Weights of a small GPT-style language model, trained from scratch on English Wikipedia.
Size: width 160, 2 heads of 64, MLP 320 GELU.
Architecture: LayerNorm before each block, no position embeddings, no biases in attention or MLP, tied embeddings, ALiBi.
Training: a variant of Muon for these matrices, 330M tokens, 4646 steps.
MLP neurons of a small language model. Each row is named by its layer, matrix (up: input weights; down: output weights) and neuron, and shows model dimensions 64-127. Each number is 128 + 32 x the weight over its row's rms, rounded and kept within 0 to 255.
After each neuron's rows, "fires before" lists the tokens most often just after its 100 highest values on Wikipedia text that the model never trained on; "fires on" lists the tokens most often at its 100 highest values on Wikipedia text that the model never trained on. A number after a token or word is its count.

L11.up211 [158 137 159 141 105 106 118 144 133  73 104  98 132 124 122 168 164 160  73 169 121 193  93  62 133  76 113 121 123 156 166 181 100 103 136 163 155 140 152 119 150  86  92 114 169 158 150 145  82 134 183 155 103 137 110 114 142 185 123 108 141 151  58 179]
L11.down211 [ 54 194 120 109 128 100 124 134 126 108 148 159 139 147 151 204 108 145  92 109 148 172 150 157 162 100 135 203 150 101 123 110 104 134  98 187 114 155 144  75   5 152 127 163  75 128  67 119 131 105  84 103 135 115 158 117  82 117 106  82 167  92 204 140]
fires before: "0" 46, "9" 20, "2" 4
fires on: "2" 46, "1" 27, "L" 4

L11.up232 [104 116 107  98 147 138 180  98 170 166 105 126 152 203  91  93 129 116 106 121 153 139 143 111 194 103 192 157 128  82 128 134 150 159 115 109 148 107 140 115  70 135 149  91 132 115 111 122 133 128 103  74 103 178 132 152 165 127 176 166 169 103 159  95]
L11.down232 [124 168 122 140 188 151 126  85 133 102  82 136 100 112 162 131 195 191 149 163 126 105 134 134 125 134 149  80 130 106 116 168 173 100 162 143 187 145  71 152 123  37 136 171 159  82 152 155 126 163 153 116 129 116  86 139 149 136 151 135 145 121 140  86]
fires before: "1" 73, "0" 18, "2" 4
fires on: "0" 77, " " 19

L8.up221 [110 167 108 125 124  91 158 146 125  96 111 121 125 235 115 113 186 164  78  99 144  62 148 143 111 138 117 137 131 173 184 160 156 102 175 132 180 120  88 152 102 142 111  78 177 156 135 150 147  95  98  94  81  82 137 119 175 118  78 140 109 191  86 139]
L8.down221 [ 95 184 119 112 144 130 114 153 117  46 158 170 155 157 161 117 177  87 129  81 103 155 167 115 135 137 188  96 131 172 119 148 160 177  96 113 150 100 105 130 131  97 106 106 107 126 173 116 145 146 140  74 121 174  65 124 135 136 124  82 102 102 122 154]
fires before: "0" 73
fires on: "2" 73, "l" 5, "L" 5

L2.up24 [135  83 103 165 107 203 171 133 127 167 113 154 109 114 118 121  65  96  92 168 136 122  89 143 112 127 131 156 103 116 113 133 129 125 111 206 166 159  94 143 194 141  79 169  94 111 112 116 140 141 110 144 121 134 128 178  60 128 178 165 175 108 101 166]
L2.down24 [114 135 112  97 133 218  62 116 168  91 166 123  79 122 162 126 167 155 170 113  99 119 115 142 116 160 141 139 136 121 114 130 102 119 133  99 149  79 130 115  51 131  70 118 175 114 150 178  80 115 116 190 103 161 145 147  88 173 151 166 116 110  86  87]
fires before: " |" 35, " \"" 14, "5" 7, "0" 5
fires on: "." 87, "/" 6

L6.up282 [115  90 168 162  87  61 137 121 193  95 131 167 138  86 139 176 151 163  80 112 129  85 157 122 120 116  97 164 100  41 126 125 171 109 152 148 105  69 166 144 196 132 114 122 131 145 112  71 175 164 128 148 105 153 137 118  75  94  55 111  50 115 114 114]
L6.down282 [146 112 136  96 132 135 140 114  99 129 157 173 113 104 173  91 165 143 122 115  73 119 148 143 101 136 112  99 101 142 125 134  84  67 133 116  87 136 133 160 255 128 102 119 142 112 136 172 128 125 116 147 130 101 134 160 111 109 143 121 108 174 101 102]
fires before: "==" 21, "The" 11, "===" 9, "In" 7, "A" 6
fires on: ".\n\n" 96

L10.up203 [118 157 113 110 154 172 106 177 134 135 159 116 111 181 127  87 121 157 133 107 177 124 126 109  82 146 151 127 136 143 138 174 146 100 151 118 125  98 145 180 151 141 128  95 144 128 129 136 126 122 133 130 125  75 182  86 114 119 160 139 146 189 143 174]
L10.down203 [119 136 172 133 106 127  76  62 117 156  63 173 135 116 153 116 137  88 155 146 175 129 163 182 151 112  97  96 189 117 138 146 188 110 102 148 140 154 137 102 152  70 146 130 148 107 135  89 193 126 168 189 169 145  55 170 100 130 176 132 123 134 171 133]
fires before: "0" 46, "The" 12
fires on: "2" 43, " \"" 34, "." 7

L8.up186 [189 123  79 170 126  77 144 135 116 205 122 123 114  98 120  87 166  84 141  74 141 189  95  99 164 164 142 138 123 134 131 152  69 175 156 166 120 142  76 135 122 147 161  93 135 101 102  93 145 162 139 130 137 153 140  84 111 155 151 108 184 110 152 170]
L8.down186 [100 107 132 117 118 159  90 101 161 128 159  35 100 150  93 135 153  91 122 131 150 126 160 180 117 106 141  82 157  94 114  98 113 115 121 131 132 132 112  87 165 151 102 154 200 102 120 101 157 145 147 131 127 124 174 221 141  81 143 115 133 140 173 109]
fires before: "0" 62, "1" 7, "ic" 6
fires on: "0" 55, " " 20, "ct" 7, "1" 5

L11.up116 [ 86 175  99 146 107 145 113  93 145 154 138  98 141  89  81 125 106 128 108  66 134 183 116  90 102 148 130  93  75  99  92 171 154 177  95  98 129  93  98 134 163 150 121 178 196 195 117  80 221 109 213 136 132 168 175 152 139 133 120  76 134  85 123 172]
L11.down116 [149 149 122  98 173  73  78 146 125  97 130 114 124 131  64 120 111 102  90 131 133 125  51 104  95 145 181 104 103 106 114 131  93 154 146 122 132 113 136 121 190 111  98  73 166 116 155 131  99  89 132 147  67 154 108 161  86 187 111  86 160 159 130 174]
fires before: "|" 99
fires on: " |\n" 100

L5.up218 [107 121 133 164 147 171 109 159 198 154 162 107 167 116 133 157  94  96 135 105 172 160 103  87 100 164 149  98  61 112 107  95 116 154 111 123 128 134 108 116 111 205 124 117 175 141 112  77 189 101  93 126  94 172 146 144 111  96 108 213 116 122 178  63]
L5.down218 [ 82 181  85 116 145 107 126 121 151 168 111 148 199 160  96 169 137 130  90 139 103  96 125 113 137 133 101  77 119  96  83 130  99 143 177  64 116 102  69 116 178 189 204 110 108 136 119 167 166 114 121 134 170 116 124 154 156 189 169 171 124 107  91 150]
fires before: "=" 42, "Population" 5, "Area" 4, "es" 4
fires on: "\n\n" 66, " other" 10, ")\n\n" 7, "b" 5, ");\n\n" 5

L6.up158 [128 100 147  80 105  83 151  87 155  73 157 130 145 122 147 148 129 121 119 106  86 122 160 106 149 116  89 120  97  87  72 130 146  72 142 150 132 157 178 113 228 100  71 121 147 112  85  66 177 132 156 116  92 157 109  43 100  86 184 120 146 115 112  78]
L6.down158 [128 158 124 185 144 133 142  84 116 130 118 163 163 106 158 137  87  93 168 129 100 131 150 127 152  80  99 101  45 131 119 171 136  74 140 177  98 120 104 174 255 133 131 119 118 119 111  63 134 121 180 151 112 163 105 112 123  72  68 154 136 104 133 122]
fires before: "==" 28, "In" 10, "The" 8, "===" 6, "A" 5, "G" 4
fires on: ".\n\n" 88, ".\"\n\n" 7

L4.up9 [166 149 197  86 160 104 132 123 120 140 118 136 151 150  92 103 129 112 137 145 171  81 174  75 122 189 174 109 112 122 101 130 144 162 157 135 149 116  97 121  99 167 110 122 142 114  56  87 158  76 198 149 101 132 111 100 111 160  74 148 107 103 128 186]
L4.down9 [140 149 168  90 138 133 157 177 154 139 101 156 125 109 107  67 136 135 105 174 177  74  81  81 119 142 139 129 114 132 155 141 136 140 190 125 157  98 104  71 111  89 128 117 132 111 133  69 160 158 194 136 156 119 116  63 106 165  90 113 118  98 141 176]
fires before: "-" 70, "|" 17
fires on: "\n" 69, " |\n" 12, ")\n" 6, " career" 4

L2.up42 [ 84 151 170 126  86 108 172 140 113 200 170 133 144 158 147 197 153  99 175  51 104 156 139 149 100 203 125  82 122 122 185 171 152  53 138  89 136 130 107 102 133 134 134 107  72 145 122 127 169 154 107 100 120 151 121  63  90  94 124 120 106 163 147  94]
L2.down42 [144 110 141 135 143 120 133 171  83 111 153 107 164 146 177 142 108 115 100 181 176 140 147 159 187  87 169 163 110 147 138  87 105 169  61 101 152 124 138 140 135 119  75 133  79 139 156 149  81  57  56 130 108  91  90 146 128 146  92 188 121 100 120 160]
fires before: " " 57
fires on: " October" 20, " May" 16, " January" 16, "ats" 11, " Bad" 7, " February" 6

L8.up106 [ 98 150 118 156  88 210 142 126 123 148 132 121  92  86 146 106 180  95 165 121 126 106 155 151  91 198 152  89 100 156  94 118 167 122 146 105 190  63 149 149 101 135 135 116 116  88 125  82 104 154 119 133  87 148 107 153 109 125 128  70 151 145 145 112]
L8.down106 [134 137 163 123 118 106 179 118 103  60 107 107 113  86 129 114 143 143  80  75 140  97 101 152 121 140 140 187 152 154 131 107 132 123 202 103 121 146 100 195 189 100 118 132 132  91  93 138 161 122 111  95 185 110  77 122 120 106 109 129 126 117 129 136]
fires before: "," 17, "1" 16, "." 12, ")" 8, "2" 5, " of" 5
fires on: " " 24, "0" 15, "6" 13, "," 8, "7" 7

L6.up192 [157 103 114 111  86 148 114  83 142 120 149 129 146 169  89 114 131 162 102 124 104 176 158 136 166 215 115 156 140 164 148 178  92 118 160 139 163  90 102 122 106 139 136  89 131 117  60 119 150 158 150 191 108  91  91 110 102  99 152 130 135 141 129 114]
L6.down192 [131  80 134 113 180 120 129 115 173 139  94 111 121  79 123  95 147 134 172 114 105  81 110 182 113 116 129 105 131 134 125 162 132 122 124 169 219 116 184 127 141  69 114 122 166 147 125 133  88 145 125 116 150 124 125 166 163 141  64  91 152  97  72  56]
fires before: " " 68, "." 5, "1" 5, " |" 4, "4" 4
fires on: " |" 73, " " 11, "4" 4, "0" 4

L10.up121 [113 131 200  98 175 160  69 132 162 103 115 102  74 134  57 168 138 116 159 117 161  74  91 136  77 103 141 121 176 169 116 126  94  94 125 116 103 146 105  88 116 154 169 102 105  90 130 107 114 161 180 134  90 108 144 118 147 116 160 140 134 141  94 120]
L10.down121 [158 123 143 172 136 140 121 154 157 190  94 132  96 133 137 105 139 147 181 153 122 156 101  94 136 139 116  83 120 158  95 122 112 157 130 166 146  63  99 154 196 196 182  63 101 131 112 103 151 137 123 113  87 128 126  98  84 204 132 114 167 179 110 110]
fires before: " |" 70
fires on: ")" 80, " →" 7, ";" 5

L8.up139 [132  69 118 122 118 168 140 160 184 117 130 161 130 128  95 150 178 175 162 132 127 156 159  96  98 133 192 131  59 147  97  50  82 133 172 134 102  98 129  88 106 114  92 146 120 124 132 167 181 118 115 115 127 105 109 132  74 115 116  93 118  94 202 139]
L8.down139 [166  80 166 116 127 109 124 124 201 124 131 116 167 103 160 116 126 133 180 110 153 129 154 128 108 104 154 135 123 141 152  92 160  35 163 145 128  73 129  58 105 118 125 105 113 189 160 113 101 140 106 141 145  92 205 133 123 143  73 104 146  71 234 131]
fires before: "4" 46, "3" 26, "5" 8
fires on: " " 28, "1" 16, "2" 9, "." 9, "0" 9, "\n" 7

L4.up41 [141 128 153  88 105 110 183  79 131 121 123 143 121 138 110 145 173 114 148 104 130  87 103  97 122 109 140 135  71 163 120 156 168  67 153 131 137  83 105  48 146 138 111 157  96  76  95  52 186 118 183 139  68 130 182  99  62  92 136 167 125 124 151  93]
L4.down41 [175 153 165  97 168 100 154 155 148 140 192 104 142  99  93 132 140 117  89 153  92 105 170 147 133 112 120 136 111  87 128 134  80 108 134 116 100 108 147 141 212 166 116 141  90 140  99  82 128 157 112 143 113 177 130 122  84 103 132  66 125 182 125 130]
fires before: "==" 27, "The" 11, "In" 8, "F" 4, "===" 4
fires on: ".\n\n" 87, "\"" 6

L5.up230 [122 138 131 118 117 117  95 115 114  77 135 133 162 135 123 130 149 214 145 118 126 129 168 109 136 153 159 138 153  71 120 139 173 104  67 143 119 112  93 108 185 104 109 142 113 146 123 123 176 138 153 117 102 170 187 122 164  70  87 168 110 129  96 179]
L5.down230 [ 84 118 181 116 116 181 145  88 122  71 144 178 159 134 123 132 163 114 112 138 163  63  81 105 170 135 154  89 136 177 120  75 136 194 129 155  84  97 139 132 221 128 126 120 136  97 205  76 156 150 114 146  91 179 149 113  57 132  96  65 125 147  64 149]
fires before: " " 43, "===" 8, "0" 7, " UTC" 7
fires on: "," 41, ":" 14, " |" 10, " |\n\n" 8

L2.up5 [102 115 110 185  86 143 101 172 113 112 149 152  79 131 212  71 124 185 129 140 130  78 127 174 144  99 117 145  58 150  83 146 130 122  48 156 167 146 162 126 106 107  91 100  82 189  96 118  96 126  56 105 129 199 136 109 132 141 141 129 106 120 127 135]
L2.down5 [139 151 116 148 100 137 125 127 126 140  89  81  95 128  95 121  85 160 125 116 138 100 156 130 131  99 112 166 137 167 157 146 108 100 134 131 157 149 156 124  82 187  83  80 125 130  91  89 171  73 113 200 132 149  83 186 149 107 156 137 205 134 150 115]
fires before: "." 55, ".," 7
fires on: ".S" 27, " No" 14, " Jr" 10, ".C" 8, ".." 7, ".D" 6

L2.up253 [178 134 132 133 115 115 107 131 150 171  78 122 137  44 161 171 110 148 133 181 155 116 131 140 115 139 146 126 136 204  97 129  86 104 115 133 154 137  69 121 137 139 114 106 158 121 112 122  95 175 139 148 143  72  99  82 132  90 137 140 194 115  92 186]
L2.down253 [146  88  82 120 153 155 124  82 202 153 132 114  97  99 152 164 122 152 143 157 155 125 165  89 138 124 129 112 148 106 109 110 120 146 165 101  90 125  94 145 140  81  98 136 146 155 135  76 110 161 123 148 148 107  88 119  89 121 126  88 136  74 119 120]
fires before: " " 47, " \"" 7
fires on: "|" 100

L10.up141 [144  95 174 160  92 150 103 175 117  69 161 121 106 114 128  59 107 147 108 151  86 109 150 132 140 116  99  91 166  62 116 139 100 144 106 109 153 181 103 131 130 150  68 153 129 169  83 110 123 132  87 106 111 144 139 144 180 160 142 173 162  97 122 127]
L10.down141 [125 139 159 173 154 239 146 110  83 152 145  78 165 107  96 135 159  79 155  92  99  96  42 189 100  37 131  84 147  96 103 111 113 101 147 137 109  98 155 135 168 110 157 145 181 139 142 153 149 170 106 151 147 177 112 154 149 129 159 144 169 137 153 110]
fires before: "1" 30, "2" 13, " Goals" 8, " |" 7, "4" 6
fires on: " " 83, " |" 15

L6.up191 [109 103 146 114 161 137 106 142 145 116 122 112 146 146 121  90 139 194 120 105  65 159 139 130 156 148  83 188 158 134 154 140 135 114 171 110 120 110 126  91  43 170 163 156 140 125 151 143 105  68 155 104 121 101 130 208 104 138 139 150 113 126 138  87]
L6.down191 [ 89 111  88 129 167 163 109 122 127  97 138 161 131 191 152 138 103  79 170 110  69  98 108 127 171 110 126 140  78  89 190 144 121 113  97 177  61 115 113 125 133 130 142 159 151 101 158 165  92  84 153 104 137 102 172 188 120 111 108 131 108 150 139 164]
fires before: " " 24, " |\n" 13, "|" 9, " —" 9, "–" 8, "0" 8
fires on: " |" 37, " " 18, " |\n" 11, "–" 7, "0" 6, "1" 4

L8.up99 [166 110 123 132  70 148 109  94 131 156 185  80 159 138  99 173 180 150 134 136 116 141 121 100 129  90  94 129  36 113 101 146 150  54 154 148  94 115 156 124 157 112 131 135 161 134 103 108 220 136 165 131  91 157 144  65 133 150 117 162  96 104 115 116]
L8.down99 [132 109 138 145 115  88  95 108 168 156  32 116 142 120 102 153 169 158  89 103 135 134 112  80 114 106 116 113  82 105 160 141 141 160 129 155 124 121 134 123 255 161  97 163 113  90 124  73 162 182 131 122 166 109 119 129 109 105 162 127 128 161 123 154]
fires before: "==" 23, "=" 8, "The" 8, "In" 6, "A" 4, "G" 4
fires on: ".\n\n" 67, "\n\n" 11, ")\n\n" 4

L5.up13 [113 190  37 120  85 100 123 158 159  60 112 108 155 172 165 131 110 109 168 120 123 137 129 197 153 222 134 157 100 149 142 163  50  87 132 106  97 168 156  97 124 139 134 158 183 111 113 140 148  98 130 115  86 125 162 157 118 165 159 133 134  90 147 161]
L5.down13 [ 84  98  88 148 111 120 166 230 147 123 117 150 148  72  92 156 119 193  75 114  97  72 145 122 164 167 121 174 109 160 116 121  54  85 191 114 159  96 123 138 152 105 117 116 122 126 138 141 170 119 153 142 121 138  69 113 135 155 201 145 125 155 137 202]
fires before: "1" 24, " " 23, "2" 8, "ton" 6, "0" 5
fires on: "-" 36, " " 12, " January" 7, "–" 6, " March" 6, "nd" 5

L4.up118 [190 117 174 152 123 160  97 118 134 190 116  93 199  93 124  86 143 103  81 120 139 178 111 131 113 111 118 131 153 126  73 159  86  64 145 170 167 124  99  81  92 126 133  81 144 123 105 122 139  67 170 107  44  91 105 139 160  75 124 101 150 103 115  78]
L4.down118 [188 142 142 103 123 103  85 197 128  98 121 111 120 103 149 123 145 164 144  95 102 194 108 118 112 184 131 149 125 112 105 145 168 179 107 149 135 121 103  91 100 154 136 128 167 138 118 143  72  86 121 142 113 124  76 154 117  79 127 148 136 121 161 140]
fires before: " " 62, " Goals" 6, " ?" 4
fires on: " |" 91, " the" 8

L2.up246 [118 133 108 144 146 113 106 195 184 119 150 119 135 152 176 166 119 134  96 162  89 135 154 148 182  92  90  79 136  85 108 100 118 130 121 107  79  29 104  82 146 148 126 141 135 152 108  80 139 155 164 142 109 131 161  84  52  57 104 143 134 126 122  95]
L2.down246 [ 95  87 178 135  88  67 138 124 148 117 121 181 171 187 159 113  72 139 149 141   6  62 160 128 127 113 150 142 148 145 143 114 143 133 193 103 110  80 115 143 154 122 131  90  51 134 150 136 185 157 143  71 172 132 141 113 154 150 114  78 108 182  79 113]
fires before: " " 53, "===" 5, "ip" 4
fires on: " April" 40, " March" 17, " |\n\n" 13, " Fil" 7

L10.up289 [190  84 153  83 108  54 132 211 133 111 105 121 104 127 140 128 124 132 123 112  92 155  95 142 131 104 106 105 132 122 117 110 114  90  98 180 109 139 161 127 103 174 128  75 149 172 142 115 184 180 151 136 130 153 104  79 159  45 132 130 102 125  66 141]
L10.down289 [186 161 126 151 163 108 104 120 115 117 191 101 117 112 130 152  99 143 164  88 122 124 124 116 103 132 142 123 133 154 129  88 139 141 130 170 131 170 205 126   0 124 129 170 112 156 124 164  96 137  78 131 114 151 147 137 119 156 132 121 107 102 146 138]
fires before: "1" 28, " |" 18, "2" 13, "4" 7, " " 6
fires on: " " 71, " Pos" 5, " |" 4

L6.up189 [157  97  60 148 148 110 171  97 172 105 157 150 108 100 132  91 166  99  84 121 134 148 170 130 120  91 165 104 171 138  75 152  68 127 162 103 159 110 128 138  89 136 130 133 124 160 136 186 160 159 134 118 149 136 178 113 108 131 107 197 117 111 175 140]
L6.down189 [117 113 180 145 110  96  45 137 129 100 135 122 125  98  92 116 166 105 104 134 148 176 137 189 201 177 146 144 170  82 114  74 150 106 174 197 124 159 148 148  98 165 173 211 107 197 116 123 157  87 113 137 137 158 165 134 149 142  96  62 110 130 132  95]
fires before: "1" 29, "2" 17, " " 5, "." 5, "umbent" 4
fires on: " " 46, " c" 7, "b" 5

L2.up96 [188 197 136  24  87 142 143 194 137  98 146 114  89 115 162 124 133 100 127  93 138 134 140 134 137 166 113 138 112 119 136 104 108 153 127 156 120 127 110 139 207 110 146 134 114 125 111  97 172 142  76 102 102 123  95 150  88 147 117 161 134 150 114  72]
L2.down96 [131 170 100 157 121 105 115 120 112 148 146 126 128 132  95 132 159  84 151 114 187  96  70 112 163 177  87 103 110 177 166  94 136 156 121 126 136 139 130 122 159 115 144 167 120 169 120 165 150 145 160 172 143 156  76  93 122 146 148 113 143 157 188 160]
fires before: " " 31, " Set" 9, " Score" 5, " Opponent" 5
fires on: " |" 89, "|" 7

L11.up181 [140 119 133  98 114 112 105  65 129  74 134  77  31 170 112 155 122 100 140 112 139 111 100  72  98 164 146 153 111  96 199 113 111  86 151 128 139 124 144 116 153  71 134  95 101 124 132 130 117 110 156 133 141 108 209 117  96 142 110 130 147  91 127 203]
L11.down181 [ 97 142 104 138 137 129 125 125 162 182 132  88  72 141 131 188 139 117 142 100 151 127  72 116  78 100  62 139 122 161 173 171  99 145 126 172  92 126 160  98  53  94 151 122 124  83 153 163 166 135 185 117 134  69 162 117  76 117  91 109 155 106 124 208]
fires before: "3" 42, "2" 36, "4" 5
fires on: "1" 27, "2" 19, " " 18, "0" 7, "3" 5, "\n" 5

L2.up283 [164 131 154 126 168 113  75 130 171 166 148  80 128 116 192 149 112 129 143 153 137 170 100  92 115  81 102 152 179 112 123  89 122 138 161  91 122 121  87 162 179 143 106 133 126 121  98 125 158 127 123 134 148 113 131  89 143 112 130 121  91 143 105 156]
L2.down283 [ 70 105 162 201 150 160 164  99 177 107 172 102  91 112  93 116 122 200 108 204  84 121 183 115 158 148 103 177 118 107 152 112 101  76 153 143 134 119 149 149 140 140 139 105  54 108 174 108 106 109 159  51 182  93  60 169 109 107 106 145 161 145 142 138]
fires before: " |" 39, " " 9, "1" 8, "5" 7, "2" 6, "8" 4
fires on: ")" 49, "–" 20, "." 11, " -" 6, " +" 4

L2.up22 [ 96 142 115  83  63 175 130 134 169 115  94 142 101 111  56 156  84  98  74 117 121  73 143 151 139  99 137  85 180 125 102 153 110 137 101 113 127 121 141 144 130  81 131 116 143 127 119 128 160 155 162 129 121 119 149 171 143 179 196 151 152  88  63 120]
L2.down22 [121 148  70 105  91 153 181 124 176 141 147  54 138 201  94 134 102 121 168 160 137 112 110 112 106 183 102 117 162 176  94 127 149 164 104  90 111 113 115 115 113 164 106 134 103 176 132 179 123  99 142 159 119  93  74 181 123 146 128 128 101  98  99 155]
fires before: " |" 46, " |\n" 12, ":" 4
fires on: ")" 34, "%" 25, "." 6, "B" 6, "/" 5

L11.up40 [130 182 155 137 112 159 199 163 116 214 121 141 137 155 145 104 147  76 125 133 158 153 156 129 109 121 206  83  78  93 167 151 165 138 143 163 115  73 162 128 159 158 139  64 128 149  51  72 110 156  69  98  92 103 106 101 150 118 109 132 151 129 128 148]
L11.down40 [134 187 180 154 175 182 113 119 137 215 132  88 147 136 142 165  58 133  83 137 180 108 145 122 138  82 131 122  60 110 136 102 111 127 143 101 157 124 126 127 229  95  87 136 106 118  93  90  84 179 115 111 108 139 137 140  86 108 141 130 106 130 158  69]
fires before: "0" 93
fires on: "0" 49, "2" 44

L10.up290 [192  75 167 147 121 134  93 170 141 160 121 153 142 122 162  95 119 141 200 106 131 151  69 210 168 163 178 150 121 109 150  87 132 120 132 133 153 124 167 119 121 118 112 113 145 159 171 117  91 150  79 120 116 121 130 172 161 132 121 125  86 122 104 130]
L10.down290 [137 112 160 103 114 141 148 163 141 142  65  72 133  99 160 122 158 153 173  86 140 152 163 148 130 119 102  81  56 116 140 147 170 104 125 182 152  91 176 152 120  95 164 100 134  98 119  93 137 111 183 132 144 161  95 138 171 111 135 144 132 116 117 110]
fires before: "2" 31, "4" 20, "1" 17, "3" 13, "5" 6
fires on: " " 92

L11.up317 [118 113 184 115 111 145 157 146 143 145 158 123 106 103 165 152 101  96 191 119 131 108 115 141  88 102 139 115 139 115 109 104 136 140 153 148 100  85 123 186 134 178 109  96  88 137 149 144  85 129  98 132 160 138 131 126  35 184 128 106 125 106 231 143]
L11.down317 [ 97 111 117 167 127 122 153 145 144 125 173  75 135  97 126 116 156 130 129 141 108  84 133 157 183 149 108 111 131 170 183 136 124 107 146 113  86 163 132 129  65 140 139 157 196 121 151 136 117 125 120  77 159 153 123 175  99 196 112  31 153  93 170  76]
fires before: "1" 20, "2" 10, "5" 10, "9" 10, "3" 10, "4" 10
fires on: " " 62, "." 34

L11.up297 [ 99 179 147 100 156  98 162 114 148  74 206 185 139  89 141 119 116 188 113 122 105 111 141 150 118  95 142 102 132 125 176 122 188  71 178 174 118 114 134 176  95 184 145  93 101 106  65 114 173 170 150  99 170 163 185 124 115 145 123 131 123 179 110 125]
L11.down297 [132 154 186 116 156 108 114  84 128 173 131 147 191 177 152 155  76 173 165 122 112 130 110 115 155  76 145 187 144 177 152 122 121 116 172 153  87 100 119 107  48 132 146 148  61 161  67 105 122 128  75  90 118 157 107  82 132 134  85 108 121 152 147 103]
fires before: "4" 31, "5" 27, "ger" 7, "7" 6
fires on: " " 35, "9" 14, "8" 7, "é" 4

L10.up10 [167 116 165 116 163 145 116 172 174 132 146 117 137  58 113  65 113 119 111 144  78 121 116 187  94 123 137 132 125 146 137  74 112 184  68 106 121 101 183 167 117 156  98 107 104 119 156 135 202 104 144 120  89 171 108 165 127 112 177 105 119 101  87 141]
L10.down10 [ 91 107 107 146 105 107 168 143 179 175 177  88 187  87 113 146 152 132 238 162 150  95 100 154  86 214  85 139 135 174 126 128  90  84  86 189  86 140 125 146 117 129  62 143 127 105 148 128 133  68 133 150 167 160 142 156  99 136 105 112 133 101 115 123]
fires before: "5" 15, "8" 14, "3" 13, "2" 12, "9" 11, "1" 10
fires on: "." 38, " " 20, "\n" 12, "0" 12, "3" 5, ")\n" 4

L10.up7 [140 140 146  90 151 138  64 159 116 158 159 145 112 117 151  67 149 160 170 161 141 224  59 196 152 120 141 123 143  96  95 147 112 112 171 183 116 121  96 206 161 127 134 106 140 134 146 154 124 135 161 126 132 135 188 124  99  97 134 127 135 109 117  78]
L10.down7 [142 131 126  94 104 146 122 132 111 167 116 129  72  57 111 194 138 109 155 100 130  63 124 109 110 153  83 124 142 152 183 136 100 143 119 159  89  88 211 160 255 128 202 116 111 141 138 106 175 112 131 152 115 110 143 103 209 134 108 128 130 164 142 110]
fires before: " |\n" 50, " |" 25, "1" 5, " |\n\n" 5
fires on: " " 93

L6.up74 [162  48 114  93 111 144 145 110 103 103 117 125 116 111 135 119 158 166 174 136  76  89 146  96 137 145  79 140  75  92 147 141 154  85 194 140  76 133 152 123 226 152  99 139 134 117 104  66 187 166 162 134 136 115 155  57  79  73 114 151 100 118 108 116]
L6.down74 [ 98 102 131 136 141 118  88 143 156 203  68 129 151 106  75 150 133 161 102 160 111 178 114 137 148 106 135 130 107 118  98 101  92 168  92 138 132 144 110 121 255 141 111 146 136  99 148 100 133 145 123 139 105  90 123  94 135 110 133 168 169 120 115 131]
fires before: "==" 19, "The" 14, "In" 9, "===" 7, "A" 7, "On" 4
fires on: ".\n\n" 92, ").\n\n" 5

L5.up161 [147  95 150 116 200 119 134 137 111 153 176 113 103 182 184 119 156 142 137 120 132 139 130 112  49 133 135 112 123 107  60  68 128 107 158 150  98 172 121 128  82 163 146 141  88 152  94 141  96  87 134 156  69 122  59 121 125 122 177 149 197  75 137 150]
L5.down161 [ 88 139 196 141 134  65 182 133 108  86  85  88 118 121 135 142  88 185 138 174 146  81 144 150 136 135 206 128 140 167 108 130 138 113 119 122 129 139 133 155 152 126 145 177  58 165 133 195  16 190 157  74  74 120 150 152 111 136 128 151 124 164  84 170]
fires before: " " 60
fires on: " May" 17, " April" 16, " August" 10, " June" 9, " W" 7